MLP neurons of a small language model. Each row is named by its layer, matrix (up: input weights; down: output weights) and neuron, and shows model dimensions 0-191. Each number is 500 + 25 x the weight over its row's rms, rounded and kept within 0 to 999. Numbers have three digits each.
After each neuron's rows, "fires on" lists the tokens most often at its 100 highest values on Wikipedia text that the model never trained on. A number after a token or word is its count.

L2.up556:502544478474498528493533474514523537506522531482455469516481508531512529499507501455461522518538505477486516500507503475509486499482506507534487473496499497480523501535513480477528497464514540496506500499471516464520458508552489458525477482474459482486530516506525506515498487496489544543468464515502525532503480478506504494524535500502451489510518492513523464494504495505467442524541472514515481498525546531472488532506472464492492511520518476467532458517475573513485533515493495524479507500451511517489482499509544522511488483522523497498501463466441440520474521539435517515
L2.down556:468481478489547472525506511476538491518470526491510497460495499529460528514519529500534480520499484525493509530490502423453477502503475492505443496450470497469482489465496520492545512463500524492509523550511507497462484456493512474469470492524501494525491514464515486481501503497433542499489523472508504496538481522492508483523472535524504509477511550543516430504516447488514515467476500500527525500521487505507501531511483494527529495475498458507507461504516492518484485515502538538466485513519535538488465497513533496509492498556447514504532482521526517486478504533501542530
fires on: " L" 67, " l" 33

L2.up698:533475506501497474509473461515470477474500464490566517488473491462521486488484501513538545463539532504494485525519495481517480480545441517522547518542520524487497516530481523470545524489508542478483505510504464472518510464490495481538470477536541484487531532488501471471455497475506497483518500497524490506510487465522440507530500485493492509451473438488497513489487484516489511529500494525531477498533505466492491497475531473524572493499529488525481500492489459519504498556505465475484536497483501530552522521503489496506498466506515483506485516504477519519466460539479511537
L2.down698:465515503498530484508519499487448505476450514539492518456532479484532500531492493452512463478499498477535458484528506535539488510456484509479435517470484494504516498519539503465470494491519507497520495509500516513492499472534511540537517545462477509553537442521495508545539497505480499503513504486424521495494478518493547519462520485498526490484516527519517474472551508469484444513506518490478516526513486474520526547508493460453480515479498470493482514541493479506504495445515534489526498504478491470464496520484511504521525518469527525521494505505483504481486524474496462523
fires on: "re" 48, "are" 40, "ings" 4

L2.up141:484509493510475480495482459491522512502478564466506496539542505493508503496470514521497506451475524454483540505484489476478506478460483483471490529509486501526481498511500499487447505503477476452490535517515483504532458510524469522538516506519496463502572471484565515521532528507476493472479496495486519548492532509498488509567565527513522470453543466475490496540544488508490525514507490500470494504499528496521495489469500453474525517489503513508499487477472509525462535500518493521482490544442529488518475486452498517495479491464462490518521470503505495485451495529491515506
L2.down141:487506524470500510460501503487480488484554487507550508487471512510494490494515489486519444509539486526553461523495479485555511549552512516496504498472491528510548520446506489525513493492528523500493480530523520532518552486504509507475512494494524500512471495470454486494479491494524529500514529504510479465537517463482502509454453468499466515518473549525490444449485504476480504475500497480491530554503511493445524502515540486500510476519501502541474522500507519485523447492503502488517518477504494504461506522549481445475527507541520489482506494477468471496548488456479488525
fires on: "et" 38, " us" 11, "=" 9, " =" 8

L2.up655:526497532454516490491512540497479528506500531518461451487566491488499501473460529473509479507518488493498514508477524514491543470490474484494481467461534426487500522511510446533497491490516501485482507531469492535484496526520494485501495500515524494480528518479529492527481452465517494505475512487463523515486492512495495465513488533491505462541493478485464461486547517493429522515508502500490510472483512511559464527495468494481518468521502442532498515560507453461524473486497502553521530508462479492520512524530536480491497510508527492499514538512504549520506492532492467517
L2.down655:493499450530454507482471525543492545455444498458474518516476510521491498519529490485538520476531517482486497523507511496523515499440482489455521506473512535525529465519503496506482555459474523523463510510503538506508517505486530514537519501489467503470487538468503468481474520533504471524497540457508539509497499509494461469501493494494524484488505546533481477524472479482494505507492503493455456498459506520507517486523537505503472464533521532471506485449482502530505517473518524504481531494506440466500509501503474539488567504506522508502499468519533477496520564507487492518
fires on: "ite" 38, "ited" 21, " &" 17, " /" 14, "du" 5

L2.up450:541478546525549492495464462516495538490522476478487502496522524536490456506535519484508476483482467507500508481510487509488459537536466503484494498498489517529442495491454517511501478503488502506491509544505527503501491481514458458514518490499545450482524510494548478506488525479474522539531567457485509483533486512452516452511509529486476480488485521460500547532533482506448482476483510536452514484542471484538525526515505524516455493507534489479477503501518501481502527510534465483476494486481461530484509497541470493497476495513537520544529508506464506542502500475499504470
L2.down450:488505524498484525469529531462498496475492512528500503527439448494539512503500505565528481499487537453461516532497513484499506515470486533515526525506501480516518503494505489518483523457505506481473444523523475512537544466480506515545488479554510493529488506506510454478490479524543499549487525523478493490485537500528507515479483542497490516507488456499492462452459514553528535523452509450481467492468474502448506524500471557519503470476458507521523518483504515445486456486503512474517505527504503508501499499505546507512495534486498497490484517482480515502497506476462525502
fires on: " =" 30, "el" 8, " E" 7, " m" 5, " M" 5

L2.up627:530551513534473509440512502558526511506516489497536513509472477501533485488513444495546528482515525501522454536498459521485521549506449475476499488547498508514535500484486500512496526552518533494486505447515498504529469477534500497516487478471457490496488444490506515537525471491516520494463494526495482479518527524511474517482504450504478509494504500519514484512512568493472491472496517487490475509509504465520520460487460480523506462477497545533479509526473494489515485497513467506486509447464488526527560498487480498485485540451497456468485474497485506512510525535487505491
L2.down627:502439499501562461554514477454458491447480516528513471514471519513425513463508512516480468507471500508490516502474541521511477472537535461506527539493496489541450501480454491513512504518462497447505477529480486492473480484492501490500507512454531544484468507520482484487491527482459520478478475491477530481506549507510510503511520526504465501470505498500519546509461518501499525508489467484516538536473541527509458520529502508502519501502524489495510478540521522493504501544493501485552494515513502478503468504494488504533476484535470502557482526486496473506514487535498505542
fires on: "le" 100

L2.up644:543488527489516542513467495495454510495493519455504491482522502502555500482466463494524475483489472493473502496504496530498455544501530487511505485501504477524535515509475506484468515536460486487514500528517541483496526515500495450492562542497542454516503497481492521531523521499472523536510529503506528443495517509475540530531501473528486517482472553431504505539517486496502504464487516512482478485506489564541501507458490546503459485517463476461489505513510497522511498486524480510506503502483462532483499465515446494497473509508502544509513475536497477520452451531512512506
L2.down644:443514472514499468462491481472527498493545459510512512536436504516504468547502461502491493538465517493492516520478504511525477492511476524514506498522509505483488527480465510526494508444499553483488462507507525472538531492502519476549531501490487533536496475479548447510571507517518524524469497567476516516508497534503501481473500497480503521479490461513464467486514520512483527507488486494471504462500512503483518484504483541474505517545487534492492488515461527434491462502518514482500469513485516481460488494477565527510511499499509489488469522482503516498488517490465548539
fires on: "." 64, " =" 17, ";" 4

L2.up176:544512517450483498506539495473530483505516530483496513549477488512506498499474500445493549503490507463515485512528503494520507523511524529488478463548489531460482470489512476514498476487473535523528558517465535520499497531491481471484458500501485468525535464460509479465507520498460494498474460497487491544484481505480508514474458490493510460477500541534521525487516445493541512513487488487546451484470492505512537513520497484466440511486491504502516508536533520529499544523462498531531533532519529462501505525464525498479506489490518471489481490505463481484474515454499544473
L2.down176:535467485485498528441537464478472503507493497541519508458495501460505492498522486507494514511471467491476462510499517521502506501470515476533437479526503512489478503493524496530481468568483508499481531520529484472474515484542514472501500477538560476551533554534520478462481500482452498520505465463502472508523499478507527495520528542490501494526491515504547540475506462533511467487498473502483503499511499506480496516518461516516507467492480486464485507511492450524505512530508497512516482493549532485500447522497510524533458461475505530475509508493531522464514499440493536535
fires on: " l" 42, " L" 36, " st" 14, " St" 6

L2.up686:498485497429524492455509509418498511494481565490480549463498445492502516477516494523533482503552480519462559444453529517533479486521493499513485495468503517489452522524508495502495523492506498514486504503480515491529530503495480460497518503472494481514523473440516508488485518466502517489471506531515511543472528502464511486537484499492516523456537509507490519475474493513471519502532473484543510463467500491527483509498471496501521531530514504503492515560501491518496534491466532477457482495489471513524460476543519489477533508489522511498498491520541459483520512516512520475
L2.down686:506496552487521535505529534500472486531501484484468506490492488506544481500465511547515493480480518504515494522495479521480524492525520536490497524507503525482532526537516474536538483440495510477500505547484449526485514486496462510549514501467500489484461515567521525481506516483474500454525486526474496493483537501491463507486512491459536449493496482545520473484498497509536491463447505470534461514497521505498487519543499519518512472467484488531482501523460507490488510477504530490434456502472441508473501499496459497505554462543497496513500484531477522500473470507529535501
fires on: "at" 98

L2.up426:484494500484502503518467455490492472509510511453498516516502497489462505508460534496493492549535501497513524485490528537470484491489506491519482496546490496507512519554525538465471541510535527548486504477556488507523547512496515497522521481485498510494469505520493473475496478517497501438510527572476507543492503472547549475453492494464490544522462487522502492547482522512502536512510487484486478534527536528509474450458485500443508513498473458523467488430520488523493544488498494516500493498488527471473498465505511489499511513519484515482470527478525498499522477464484467516
L2.down426:506512439493476460482495511516522526485489504481500517541491554518481511521521537533499481491536467525488490509524463485521511502518487504515497495477509573511536533482539486544506489467501481515557517515499545524500447467491457516509463486463516494490494518509501481461487499460469539522464517484502519516518530477515511559504475524484529517498495495515514501455515485502518483484451448481483503498501459496480519500499473474485464536503518494502510521496486507517512487468554491523481506467544506491559537461502491529542498496506483469490505483492510448532488462484460451474
fires on: " over" 27, " rec" 22, " more" 15, " one" 10, " out" 8, " per" 8

L2.up258:522492500465519502501514503501542445478509537518512482535527466506502519487492523512523478513544498479503498505512504563479464488534463492553501495516522501503527473524459541459509512494524517501457487522546498528512499542512478476494478511488479473475520441501471444546505493465491504474455510470494499520491548519454485529513481438479501527491501476492503502527526510491520460517502519520524527513488512491545516479496512512463528451510503491569462504509513522476488486491527518482517486480462502480476504533512511461476510473536505491504494508466476422503516478515474527502
L2.down258:479446512479539486515527495495519500470495505509527483431505504482518506485523538523479478493505468463447458510529515504507511502502531542537481493499500532512467486526461512515492466516472501498479516483494517495492489464498490496532503497497495484497479481480523505493500499471452516510536487499513564524503483546516525506472485475440510458479504483531504525495502506495503508469473473505483513585513517499549493470535500516474506459493476507451498491501493541548557506531497511501498498534520503475484523499489522500536480419512496507527500572465503462501509482512502532536
fires on: "ile" 32, "le" 27, " more" 19, "any" 7, "ure" 6, "use" 5

L2.up692:506514529482489493560496456546502503502457458492501485471480530500463503507473481530472519485521479514519496475514481525473536529471498543490451488492493485517514474503489495506478501511493488551476527555500528508491478543466502535475489549476476491522505519442485512482502489472529512486507508484505483482479472519472517479476487471528475521535480517503494521506490506514520504457510511494526542471475440513515500491564471495519468476527449504573472509500480485500497539484477485489545496490537473523473518547494485514556524514444509504506513477463510532493516486537491512483
L2.down692:512508500518475493459513544470515464522506492516519514490544511477539481461499483481521492542518499513481497554511501479488492470506494477503547499507514513486510497505494516506531506492482506480479465463487474527528502463536540480525512479503544486455478462556459475512531467533488525519484508524462509500535509508502444516487517517518527509509471468502510487525498506472511496556506490530450489505509540482486490523433516506510497511497536478482507467510533523484504508485516492503493500485434567466528497483499527465455484491553495526479499556537454481494453501519512472492
fires on: "ie" 20, "ri" 15, "ly" 13, "le" 9, "é" 8, "ell" 7

L2.up554:501468466534515540469491503493542461514503494506528557540486486520504473458483481477518516512516519486473507521509470494541564469481472448505535507507506475482536484503430549509481522498478537503520505486494464525534492508501528498475459490473512507500478448482485487481467485557515437518457472524519496449515505497499482514510494515516515501484542499517506509502483471484505470479496550485506524480544504522492480483523517512501494539520497500521470476510498554545518493522516509499473517486498500494534492504480455490465447500514501510501459467545496517461534483531529511508
L2.down554:496474512474513461527507475526477499496491500500498451479507521469468503514550514556525513461466504525511502482479514516488507478564524524501438506502476531531488544519507465495523468505509480436513500510454519470459493477556492480484508497449477503516512484499519538516490496469459552533537519483471553554468482542458501474506490477514466502536484512476534503507492504516491497520512511499472488507472515463504537518526470492513505461474524491495514469497539467484523482528485494471522475531543481495477504499535531527505555490495478463517513511511501509501506527508468513503
fires on: "le" 59, ")" 19

L2.up410:499526491474509491517476482536483449551532548528483510507503501481499502462501502485480542538474530520501516525539494500519479493514498504504513496494504473480532494477517542501491530454478520526487507481467521515531518486528494509491466506523497515469478511513511469460487547534520489491505512490540516521498475528481469480500492462529429464529509525495514511511486515510527503541471534465528459478479478527500487534508476483473516551497458441542449459465505508511497488523492513471490532511502493467498482500478493479517489495518468484529505595507486505514469465508542462524
L2.down410:453481526537502538480527534498513547498479441478519501509470509496477491516506536470489441511501478480479502493437482524496477496494532494514457501503497522490499527504468464494499501521522487486527476510525501502492506510492491495502546487466544477530534488502492525552514486462461522534468483531478490481498499487525503517531530543480553552489489477533515558493497472450456491470517454522499529473499533508478517481493492501516511461539515536463498525509479483516536470489480488523500514496502501508499517549492490496493526505510493513479515438450508505500513513468458565484
fires on: "est" 22, "igh" 19, "ound" 18, "ill" 13, " first" 10, "ly" 7

L2.up373:469544523478455533490545483512513441490526497510511553503490491547504515495499467462445536521546492482476543499507496488485481529492472477498498468484516477508493503473517522471537491479511537486543565482501501520509511501508494467548518476506517537481504532463547510534487482463494529489503465506489510528533503521492522519477475549549520493476563528507480482471477500492472509479500521514524489491499488491483506481482540505479483526513550447486516493442478502490510505485532497492493453485475474490492507540510489512464482487504497470507525468479555480467479488487494540489
L2.down373:459529474521492492500496485553553480507490555474559465485455528525522458466532477543517440532496508480507510498474496473501512564499484525494504575473501459513496462494473491469517500496499509499493536543476481511497514485523499484460502504476480477525510497476461531493571478509498505494501523458515468521508509475516491494475528524479499509493487500494535462482517524485502503524516497507500456516510496499558492465493489472527538504467509501511503494469494484474471501535523525509519487507510514536539483529460524492463526473503489537446480499470492501511508478491485483547
fires on: " was" 32, " is" 27, " are" 20, " were" 11, " l" 6

L2.up618:521471462471511495484497536503506534483511472547514539480473458466496489497471539463496556512506511530456495491555515520545444513476486509498521543475478523491493481516529487459549508484516510495507521484469526518487443496489455469516505515498539486504494490533437511507496487539551490526518495490491479490527507480486503544546464494492464519470491469512484514511506499493506535476491481499535436511473508520437523469520506517483493513506479466541496497510517499474468465518511498526486514490526494509457528460479490513493517513510491487564530485456499502479497514493477484517
L2.down618:494521535505480514548454480506465429524502516489475463472510484487487505492483501553496501519446472496495507496489429548499501506478513492443468492491514496518514499473470548500445518523484486495494470538510500471491456499542510523520500490489539484487494442554492506489475532513475507478480508502493485565470503542503496496477471506537524505504473535466508494471497459511505526537566526510490519480512523516488467516457529491558512482493509511474500539513486526533532458479501516483520511512490503489535466538452487502516491504505484511502496510505495517514509544503516504492
fires on: " K" 63, "K" 30, " k" 7

L2.up253:500495472484516486463494522493494479504548509489498501467477428534500481475467496505496525458502511468489529484491534528522536501527477436504506529492477507542511509463529519522472547533483488499525504464504519505504506493496496494550481457529478517504495486510507520485515514466495490548463499495515481544521490489498466515517425515460519489524503504492510495458469446513488458505523514504530542484466511535466526477503520508510530449511472481517471503523494523508481531488470474476509535492463539516497495527518538476467519553511533486499511458533524488488473504483488553533
L2.down253:518500505508509514490495481499538506460467485501509490525532560439506526507523503520529464558509492501516480515540463495499493543490536550527472496506521508464495524518494484510515466470526491491467486531532486472493525486475548476482530530524530449473506473493472470522469506527499491468508489536449493493499495497493507470505545482532501496467494489522527463531528548505485520486447479442533463500520524508519476503501489490510499529491493472527509500494463451481494507496482488514463499512564500523503502536516492504521520494493464452530481516483448503509544488482560505485
fires on: "oot" 27, "ace" 20, "at" 8, "ice" 7

L2.up485:487503545522510544504511509516503476496515505499479478504442491505507450465489491501555444542507555465485476486478490524535468509459520465483514509484484495458511564549486510496495488508486502530460501506458512487508517510492496528484473519541484501539507501486551527506505543519495512538478488544500530474491507499487517500472511508529492509496492494447526506511511517547535560483492480452514475472478479520489501489514522495510530465522483477542502502499515525491509493464492462508511479524499512474520476444483462495491451492530536483540463480518461483519472544480524505475
L2.down485:503525519497512491476462489518501498459501485514476464557449464513542498532485494504498462528472530478504541492512492489518499524485498508515479496505534483463492536484433469538524496470487524515519447488505527479505515505543523465549505481537461483505496489532536511512541500515500525535471510515493499507488485527482503499518532528510501508509497514485473476475512493520506531525465504538518514469494481531448515439443503539531479493498453467496503487511503490448529505496490500528478440537489500551493501480468531548491512502455543533537507496518475479491501461488498490490
fires on: "\n" 54, ":" 16, " second" 6

L2.up486:486530522538491513502539476483511476480518523442519494517476499507442506533527499474491520517482493468505483498489482437495505533485477488529500510544499486479556534531495508453522500483447474475524489480489513502497493437532491477515492478474483544479504510512529478510523513508547488502506478534505495560477505490515516538487519482524490498526488489501513520491471499486488519534477457502526483530547541510512515477476475491485509501533486453479470498525527524475527512514502493476556497483489457489513499558510498514461442506531505511476503433509504510511531467481467449516
L2.down486:464479513505485553456519523511494474504503472545518477474527505476468457546517482483490489520459479476448459507492494455504505537493545438496476495497511489519521462478506508493464509494489507509556526503486497514533492456526537526528463495536503516506512532511492507530504521473536516521522472482501455532537518502510451472508498533472512532518520490495521480458440472504506516528474454493489450517546491502502458532515534513512517492525491475531522498477522469552449536482501513525497476514496496505537505489504535471492500469485501498462502490542508475521508504492511518522
fires on: " g" 20, " c" 20, " reg" 17, " r" 13, " rele" 13, " t" 10

L2.up763:517510504522479464485511483524495495499490516492489443460515446522478460519492502520511523509473514503462527489475492449528502487483494474526490506562474503439526522519489509491479500476522489514518503508528502563510503462529474482495494490520499460462498511482503521548506489519532531509515494524477527501528494538488501519496512483450544468508508464463459517505529499525486540521526452534466517476495508526545522517505507450503489494532566445516511515523518495504524457499507518510511498472428502518484492512476512470516491531495493546506488506496521512461483469438488487490
L2.down763:551516506487477532479501504455498504508510512525495497530488476516535497569534482484459494501503538475519500486527472476489508506472506483474467537482483515513526482488446496504497550521533494485524500501512520533485499495523494510515451477487485484518508542495484481518536489479470510519507476484523487481485489532487472459469509538472474517512515461446507438501481499487484481476486528463509530492515511540553510492509517502517466526534515486522496532485473480524526479488465525512561487469457488546508533481468447510502545561515502474502504525525478465493491474477543482538
fires on: " c" 99

L2.up756:510492516480474517473495528507496491535483479558501492472457445506535513514487466454531489504496488541541524514569505522517525492518513466507513504544474495537524539508489474541469542503492505531517476510492549493498476486522520486491447479508490514469529509532500530489454521512489479457506509513561482501509483494510480471519505491491523482506465528527491504495477502494531524490531501485517463496447442511488548510516505492485486492463487449497521479505482505546477489436519512481482532470491545491516505513553497498484543502537493518519476484484470513508496520512456460497
L2.down756:473495534540444509496506520506473503521475477477508514496492487552535446532493445530487468524511487514518510545481494540502503490502543458523495492495491479551475505480445504470489482463492535525539438513480500498529466500467526548494496503523530530500509499492482488530550478516524529499474514476506484467523507505515474487466470496527510524501474516517481503514490539521481495469477473493489524496495510476421475473522501528491446508472505463532483528480474460536493528516531543478484484497495495480519505513509488544537517479504535527496463532501501490500542526528500507500
fires on: " ar" 51, "ag" 33, " ro" 14

L2.up514:501492483534468498518487488522533459460509495526514488511481484527526464464460490510538572495556487534527518494533552518474530537491503500500552509504433490478503486491470503493501514482523488504473545470505472475530530515507508472522460491471505478475522490484486502496463517503502511513543476524479474514484502506494465516464529462471493494513487497499485463538483461488496528497524481499527498495488567508571490463489500505472537486491492517452498523477491492504534510516525523490475502544502480519532503504500497555515498533526504507496491490483501503455522482480432471544
L2.down514:505501510469536474505539489474474511533490470479482528476489507468482506517525534489448472518435485512526520468497503517520495478510490478491484499510542505531504489506508534488465454497505496512524461514453500511501470484570492510489525519527455518540478516530501497502498512502520499518455525472471532493489473516551522495529495555527474499469522505513516499472521516556515473525492501506504519515495439442476539524500474458514456541502503494552489477515498518474448484485481480531492525481494486448502540457524491493500512461492482503483517496541501456514502516512500539506
fires on: "red" 38, "ins" 30, "ings" 28

L2.up136:541536492500493504508505499514500488493480489511482516511459484477552500486506525481467518459500485543544538472544480528489515524525457526538497469530532460551507493470441504505515540498528512489482513495489523532521467482455458521481492533524452483502498517503489507471516513486533509472522504513522490499542513535474494499526494463520512545534482476495514477510500519534526490456496494515503471528469454482460530515525534505488501496499536481464481463480480489506518498516513492485531445490498480482540527523476523463466518444477470495523511534500464543500471522502521474456
L2.down136:479481512491527536529549500488519516454511503461527474509535493483500486469489472518522458523532497522475442530470522517469479456485525468495502485484474543472462483524515487476466494529440526525531489471521527462463494544510497544558498480455571487520482463499504523531520506501451505512522485500463499507485517506521474499471513538471512483504533505509486555463508531496502500535489498486467497491532511507516484497483496452469500457506506531510498502481544478470468526519499502501505526518511513474491521512489474512481481538506518478491482512532522482513497484531458511552
fires on: "or" 91, " ar" 4

L2.up652:463526516519519488486554494495515479486478523471501511516543503506523483513507490498496482557490468494495490480516502433513512586501503499524484487477527484508524507505470491438511457562516497469483496452510463526542477507509499488505520472513521472499523439503513473486499497518510487469518494533523498479494471478499467497496477538491494473554479500486476531520509478531494491488516525488491527526544466478487510431500543512514529516486461471542490546525506487525518523522513533465465472489467485474496512493496487484513452478498497501530487506528471489553461536507506521504
L2.down652:511458527465460472493512492472510533510522462445527515527496511480448481476472481487458496469479507479525496509509465523529496485457503559494496494495501563507512477486479484523514453459523483480511521528524525480494525501506521504528522515532483552510454511479487498493490518452480506486522513510453490478474509506470524521513520500516495479475468506542515475474519503497498526487534477486509498480504507490510468539462527503523541516488537507519485552518509491461500498506521520514529517459515503502475505443528495459464509490522494512540523537499538477483590485503506455505
fires on: " us" 37, " im" 26, " Ad" 14, " dis" 9, " en" 7, " con" 4

L2.up729:511544471475548507522448480487503489505520495478470541461522543497499495475493486526502519525548547492507488511517523485560489466538484472516448490470514501502522468467494560492474497501512492453521536492512482530522478531501509517483482517511462526486452456525486479464463508513495517508484518513506487527473450482496502554497510468513489486489505439493498502469479505473538490515480507496473498503481542528497531533475506471511544462478481483539517482501484519487519487516480490498465508511509512489521483503514492511530548504515495527459476464477488514466477460501557513560
L2.down729:473455521532473483481534529528520476528460498504533517520488500496493496522488522462515496513473493527508491472477477513437502512454552565507507479500513505493480504509497497506520493540480513524495511495478478491513505503466493481485528463476558468526554503478518483534552473488521465470484512521538516473486529502481503467512526517471491496545500526474476522510487516534431466534497491494548508480510474487526504478508500498490458539531510482500504555489536490508462516444505488498529457501498511499497487490485480551471453482497471476530480559526486481504507520490480491471
fires on: "ig" 43, "est" 27, "u" 7, "ue" 6, "igh" 4, "orn" 4

L2.up269:453464525487499481495565499459497511502483497503477492524455489487541491531501475482522510552479530459491500451488507491493547528464455475493492497516489495488514448546455525471539526522512540456510502460514496470511491537462491513492494455513509488468494541497530523519502531502516486502476474501515517482539513526542470457548486530484492504509516474516538516517480493534488505518503502504520496493582499449437490492491516473512454494486529467509496523469518499537522472492518525479501493477533532477513493506513470479520494480502490479536510484535518509494542502523508488504
L2.down269:480494471496522503462501487516571495474524478480549488519498507479457485530453507491527489525508484508528485533519528509510535472514554473499519530499461468524488443476492505487510494498525491505478498469485497482483506502511537543467529505478531470518507487506522487486486545510522559463567484520488478502499527515492517476507498492490506525476521494492472497505517519522486512482520445477492498512538475507479454498528516475470527487431488516519452538483525473483498495460512479549497486471521527478504581485491514524541469457459498490501513476496519493520528500490523493523
fires on: " en" 40, " En" 25, " con" 23, " cont" 7

L2.up685:564484530468511555514480514501520511503483459481468488485479482508471427490481492504539556522494509504497492493522498484554519480477511536533519485482531511494506495473483528494491497505508506465503510542493559499483473490506457493477522564533513484519500477521509528509477505498493500497488497493531531492510508533479526493487482506473475527506472517465529491498509534503533487500520546462476508499493502536474475503499554504525486535472470433489450484525470515468526472492532453504474517466485470513483501481532477534479496521517498539552519480476465498495450518497545524500
L2.down685:508552545513505464528454433523500510482489491501502474517458499506468498509494511520526525473480529470527506479510480503498504536495494531498464514495531469487461499485509491506494508481480532505549478539466514508463504495521483488476497507495499470479508530512504478505549524492522504538516521509517497507494479523496489459472524491527516506531502506526453450463542476512539523519517504508498519459482421516479449496477531503507534491511495536520503514460520510521508491520557450484523463487464515491506505460509500496501469506464491517526501483484513522502473514452457442569
fires on: ":" 84, " k" 15

L2.up223:533496473495518528543458520530511510459471523456512527514497529506525506515544498457516492517536478507527472457520487528515478507513534527486505502507473474464477472421519495493516478527514488524532530538490537487416527524470524490539504549486497508507471484513519464490466514461490483496489467499472520480505450495504453521517496500519496460529484486488517436461460501511489474471487520473487501478466523519524491509533490484535469500497459499514495499524503505473512505493534522496500508513506483545499519545501511469516525507486560496482520485464510512499498465510542529496
L2.down223:470501473493492508440529468455518484506524485492469469501510487502472488482474516503514525539458546479514517512509522471477511493473478499491473505502522495557515539550453502519493524486487495496488497468498491515575509490510489517488502472497508458504527499469496529474556486516511502461487514519529490492493544481497506512502539519485513503481503511491498564585487519496514495505539499532565516490559499497466508478480479511492522474505510473546509476490506504512517484476473507485522483493471535476492476461519465524484493518520437541535514533507478490473501488453462478495
fires on: "ie" 91, " —" 4

L2.up181:510457535490480509516460522499496526475503475468525526509489418506524476483465495439511546538527502520493511503512515476484505525508482525463538492530469497516517507517490468519524468441517490508501514501484510485496522484505512508465512528511548495501504505508517489493508542486441457503509473524487458531497523554508478485499519503477518486486494496462511482517519515506539540469512490498521449496479512511482515494511513487499490501489527459528517526514553482536544466523564483462459487481492535480543463474511440474492482481511491486500435484527495499514500509532501522527
L2.down181:499490565479488475503483493503468496482524463461478484486456453511520466484490512490517504544516484500495503522508519523525452492519494486494470500495480483516495527553450473525513505491511515509492482545508524497489530513517444470478496502475501491540556467501494481482501510476475521515474471522484486528498534578479473494481527487452502468524470489451525493505507524498510515472479509524548469491467475472489537457485483507536467535498475506527496458522518497542531485511542489480498461487518525525476464489523459520527540519524520519541516510513488502544546532497502505505
fires on: "ag" 100

L2.up196:498503482505497496524523495504552491540500490494504511515494486541477488489475515475480475522536462467515561510507484547486497521525497480487485435478472480502529490478470529489498490494547504520480463485516501513512500484476526497472456496533536532486517479510490467539501502554546531496495443511520465532546502509522493492481509473502497502488478481525479492513526542479536455506468512498501454521510532518511516496470493476454460491522443506548513469533464513528487501532486458546471539518502516502478541467536523531488465519531515507517492508500535504455492507495511481542
L2.down196:512474524529509425524525485505472531475474526488502521472446471528519505472572529464504518500507485505503510522520472478503505454508437513514445554522499510533504500517500515498457510498511522498499487507513492463508522526516524515507462464461510479501565478536478541496484485491472459556516478509488503474464516509514494483516449510494532510516493505487524491486490495515485519482492535514478471506473498472521488491461473528525485466491521505486463484508501521486535538479482501487458476529527473496548505479533503470549500531469497483511523523536491516533471536512526476508
fires on: "ss" 37, " al" 22, " one" 14, " per" 5, "pt" 4, " all" 4

L2.up470:509507546478494523501477498484497475517459532497544499484508464495513515477517435492523507482525521495506519498477463530503488521520547513514537460501507457510513514573498530511547482535475483511515527524536517542491507508541512457516503524477458459496475547498480483494462480493498534516526524507467496442472476492549537503538496497502465495520503518475536505459472489506485501535518513500531488477542487522506470495460507509514428507501484452506494522519502498502493500496507459510487482505468450484502519470478458511506469482541539485495523528540518496501494478465523476514
L2.down470:484489506534508452478484456499498471508525472501519507547458435493526493561518475482458506522481533481514506528487509480536522477494509524482463572522494463459539469487473512522470495440472541470505507495487516472545557495458489483529539468515505479518471505478515487493530489498496515512511506494470582525525514511494512498496528499507482527494497473502480486515547471500493523481491498483472472512485478497491519504468555529527524536533473499509524507527532492486485508520492500495484477499509513513452529469505527514494497486524508535490432497505511495508495519497491515454
fires on: ";" 20, "ed" 16, ":" 15, " or" 8, " was" 8, "-" 7

L2.up26:505490519456478511489515470515469459504491494484488521473516520474518553474496480525528486483544464455499462506494490516487506522529510483517496495515488518499510533500482483535509530477551496522523529507517480504496450498505512523517518449494500472489447510421515476462510438507489534476509505519484500519483518489518462516482527500494461520462501476479514473541495507529467483457535540486518503473492513534544473496484482496507500452511497499503518507442464486507520534467503503506472499463525472459528492532489489486437505544522517526518528537533509509501490548487519506546
L2.down26:512505471544478483477513512527517505467503507457515532550516477475475525463489504466484535523479511474494468502476476498480563548505522525496510472485486491518515513517502448507512515460467489521472522518485493509510544512549499470493478495501494483477513503516479459499487508512535535520536484482485527452528486510480507481496549531513456506500510500456510481502476512503524529525486461513441533496509531528538488505475486470535487508492451466525471486477499475474540456475525514458481523507540497532501460500553503556472500478494499492488513511542466513493508523547513492462
fires on: " =" 45, "ampions" 20, "ball" 13, "ous" 10, "ial" 4